config.toml
d_model = 256
norm_eps = 1e-06
beta1 = 0.95
lr_head = 0.00758
decay_shape = "linear"
batch_tokens = 131072
MLP neurons of a small language model. Each row is named by its layer, matrix (down: output weights) and neuron, and shows model dimensions 80-175. Each number is 500 + 25 x the weight over its row's rms, rounded and kept within 0 to 999. Numbers have three digits each. A neuron's up and down rows have the sign that makes its largest values positive.
After each neuron's rows, "raises" lists the tokens whose logits its output raises most directly, leaving later layers aside.

L2.down234:486497465480463515508485521517484481509497491518506475488519523539475481492486517410501492544515513496454520528497521500488538474512515487537479485521510465507514538506478525478467502488484482495486486454496517472458517527479517511479506515494528516505485510479473525534460466527466534471
raises: "sumption", "sum", " well", "semb", "sur"

L5.down128:518523496486529464507471526499493520498531506528435481509497496510489501524500488473504488491480469490525483522471474496503476506483449501491522494472494517487537497508495465479518525451508457509464485483530492506544535467504512481477530518498516538498460487468503498515500470517482550537
raises: " their", " them", " his", " him", " its"

L4.down131:510492488531527476514496518512538558499530547488500504476513515483562508434527500479484501469501474552496503503526527468495500452496551472513490488516459466551507482505500534530502482508476486493510503466491502538449509485535454458487509500512509538520496554532445506539504474443500487519
raises: "'", "’", " who", "cy", "ship"

L8.down630:570481515556533530537517506518507505493535504509476540487511533518491535516509491519512515527487456473493488502489500492519489481499472467497466499456536526490506525513501480535516522520509511505461473490514514483493539492473522473481521511502521491522529509500511514487508497474466437476
raises: "ler", "enburg", "berg", "mun", "itz"

L2.down566:509527477537460495483487496471512505523501533463514525489508486507516483468527497503488461457465520460505463507428492480499491465483511509477460511516517468487499484503484513524515509489483513492476529510571497501482513511507483451489500525508442493484531518482535527447544499510470538503
raises: "ions", "ional", "ors", "or", "ive"

L8.down819:496505476501482531477504558518464509510487504481516507500475533521496511509444522489487507488512511481524519517509419501482531498558499495491507494469462502495502480487463490513509535526535503482439518527494486515489494468500459526537492500487491511507492535504522530531514483434506535548
raises: " are", " were", " include", " have", " themselves"

L2.down99:488489520507459534451499487507473499461513476510478549501472512418467492519521465483509513503510484486474488496535498478512542546498487528520477481530518471515490468564502506479514511510489518525507499525447497516498530511475493500509508504492484505552489483436468476511492547500437510526
raises: " same", " latter", "nce", " whole", " remain"

L8.down679:512490523461546557483501518483474492559509518422456468469525490453499552471488487490482481499494543514496473500473496518508520467507522508565456497488467497492512473447486531483480548507439512497486471521478485483510478513464486488483477501518545459520533487460504450486518531500497505526
raises: " ", " October", " January", " February", " December"

L8.down130:512500472527540491500520489459510495505457438529524492494505492485504500482487477533536466480537505509547530509490536475530529490519454498534509493455538517544492454502487545515476540455489502471492492520475486505452531512502474472484531481496506491501521488510496508494485416505520501516
raises: " its", " his", " the", " their", " this"

L2.down879:474487503504505470476482509469501497535472506505520508479480485500479481512494501513523470526494498490475462528499490494492498478487517481526492524495518504543518434475524445508482496520529488482535499429465425479496547527491489477524480490533481498521484513511511515534542488475482538507
raises: "omorph", "ping", "ional", "ney", "wer"

L8.down85:491514514549482481517500506508533523456430521503473493547545522467489498458486511513505513503466481497522483488458492472517504505496515472494524526494485522498476470516532489470487557497532523546464494465471509520529457498477502449534463537456498503486491490482488516511459537462488524474
raises: " as", "ore", " like", " into", " through"

L8.down227:495494508511482447448492509507515548499485498524464486449500500506499508508490502540502512483483485539441495505526465486529529492504525496546511542492511503526521506474466526572491486515482522467512492485531453469518564506548481523520482542501491538489504509482511566498518482507527471481
raises: ".", ".\"", "\".", ").", ";"

L5.down429:481476532483499564498508501490481515490495497486441481505473433495502494497526478518483516511491481515490492480514528477522484492495513479515505507499519504505515516466544513518480432541504494493527530444525503478514478492495500511460493550472514474477490494469468454473485466499528484495
raises: "rose", "ctor", "arch", "ended", "ld"

L5.down471:497503500472468522505499529482507494502522525500491490501518484477497519501468539435482520539471524471520534517493452483518463516494507488506496508491484454485462524491419490486491511557514502520511478494511481497517489445517507533468488507485508495541540505491513510537489523519511561507
raises: " have", " include", " provide", " areas", " make"

L8.down706:469549507547517478509483487529507532458491461519514548493483491520464537507473515519525474497501521498487464488521506520514563513448489542471523463483519570469478521509521547487487497469556478489526492519513480473500488486536468472541482494478539494526521470482481505520503463487472452519
raises: "\")", ").", "\".", "ted", ")"

L8.down601:501471471509534524489527489548508547497534537503508484482491464511529453466566482514492553558471500517474524481492508501515498475507506443523486489491493511523503501484467467522509551511543511508502480536483457506570516494523483462495475507478533501487513492508471459488531486521507506477
raises: " meet", " become", " get", " follows", " discover"

L5.down766:524490525511533479501472485505480490528474485469541471534494532506517520516492498503498470501429467510493530465483500512506551561529513473534492446483514539496478501526511470477490520502491512506505515491490496460494538466514541492470489509504497508489543510515471477497489473522470498515
raises: "===", " ===", "====", "==", " households"

L5.down109:493563484473501501495526531519528520481507508534515505485464481510498539561496505449466472500506505505521491444520519482492493504518483494462511523481477488515494448503548484533501495514521494528502455499515512529473493488483520531534513491525502509476480486497514523516535512524528521498
raises: "tors", "ture", "tory", "ire", "gger"

L8.down683:528562478486484557517508510454497501485462532493489487512513511458528463485506529528497492503503453482487485482452475511527488467506497474497499520463492495476502524527529522516442498539493519503507493507525503565549522487527506486501513525521527508501500487495504531506497531449502504470
raises: " to", "ward", " through", " into", " until"

L4.down584:495490522525450469510469543502505506521517488530469522470510461498498464496503501512500531474508556479499515479496486463506496469509498501496531470467507495507484496465490524561453511494534522518506474501506487483498522489479547507494492479456494566480522485505517508541503496510453507499
raises: "ing", "er", "ment", "ture", "ers"

L8.down424:521471520503541478475502490459496542550477490520514521499501479490515484485509487486483536478479468514524490535492493503516487541493436520533457509471500507527522476531509527440507474423480533507498499522496508564460508513507508492514511471469513506478539473555502453500469481502497482492
raises: " it", " these", " this", " the", " they"

L4.down265:530523508485467525473527484482516530456519514518467518459488514513493488500477511493509552530488516500556494476488459512486518525535514477475534562497518522529447491485476503501471482525522504514512534517483494446544463469514508495513493501490494505494496507511453498484458501565499488501
raises: "ature", "ight", "ttle", "ugh", "ness"

L4.down466:494514481520455499488484538513457483478500533478495490481484564522484512504455479529502507471490494461509478518479471472496541496487548535495529526531494503540484495479466530525537527487482515489518500543512481501509488477509510469524524520519495525465531514476535460530516502478476468515
raises: "ity", "ally", "ized", "ary", "s"

L8.down635:484511491458536456496498468474499459508502518509504516495499509495502493474475492476504466512495523552510530522512505523486455529511479483493502528476511505497508454517514514492504540451490481464523515505513505517467489497552505521510507512496493540489516526504463477551524451509479481484
raises: " itself", " it", " its", " the", " another"

L2.down697:494460506477495496534495490466518488528535472516490550517490515513484493487512488514490524484482483486524487496506514465471543460492541479460513479495490465563526500486527526465524526466509522476496526477503470512511527474504467507476515465475474534452517537472487537543519474482543501510
raises: "ments", "ment", "ico", "Administration", "mond"

L8.down807:544488447518494444510514482501538517516472463498478506513498471535478572490509552493528512501491539496489537529487539489481535487480546513512461511466480473475525451493479460473489512475506498532482532449522478528509489443493505482487505476482480488557472506488501472467527493501521501519
raises: "ants", "ations", " appearances", "ments", " agencies"

L8.down691:488484524460509523467475522498497492488504537515490452487533481489478492494477524497500516544496478531471429502512537477453461449509515496448535521510460538543477479512505489499494501482473472484517487526526499471484493451536523479490511508507547575538510541534479520481511483435485473497
raises: "’", "'", " kind", " right", " Thr"

L8.down671:478557507507539447520528518475497514444465539485502520517504502477500494481488502514529491518521504468497474499481514533510499457510492449506488498473504501476483421521507492528517544488504488482486485498498451495518485491486534537482533523516459497519501495479485479478494441505509504494
raises: " their", " themselves", " him", " them", " its"

L5.down51:525480483522503468501521509521520482504517511487499553503497525510527459491559482514492457506498518490494489535471532458491498489501481485493501448464529505524493515532464503509478490495516521483455488520500509495482507519499512511470563470500467490523490464489480518490538484541505539499
raises: "ments", "ment", "maker", "ement", "es"

L4.down878:489455518525481495495497496476540559519530502494474464485476519539519515512461513509462520477502516513507510452513448491496490512525473508537524452539509472503439497456520521512529516504530507529485521514509502495507525467511499518512503518498438527502501502473484504521495512472506474525
raises: "ly", "ten", "ive", "ities", "he"

L8.down620:470460484485503549487534456497493452507473496472547527486504503476484546496534443489457484491490480495490506461499533471492487502491506497499458493485494500551488544481512500500488485451473513469501503508453470457497527488515523503473491485505538541490519492478523493490492486495495510480
raises: "tive", "tion", "ts", "ole", "t"

L8.down853:489516498524489483520451517513495511540501521518425515487495500459488510504530509526502517509490497477469491499514508530492504485529448506463454469478498503453476480556508479525496520503497542464481489466542514494468541507558444508481493529502537483506509507509517520488495525490515567507
raises: " most", " best", " biggest", " greatest", " largest"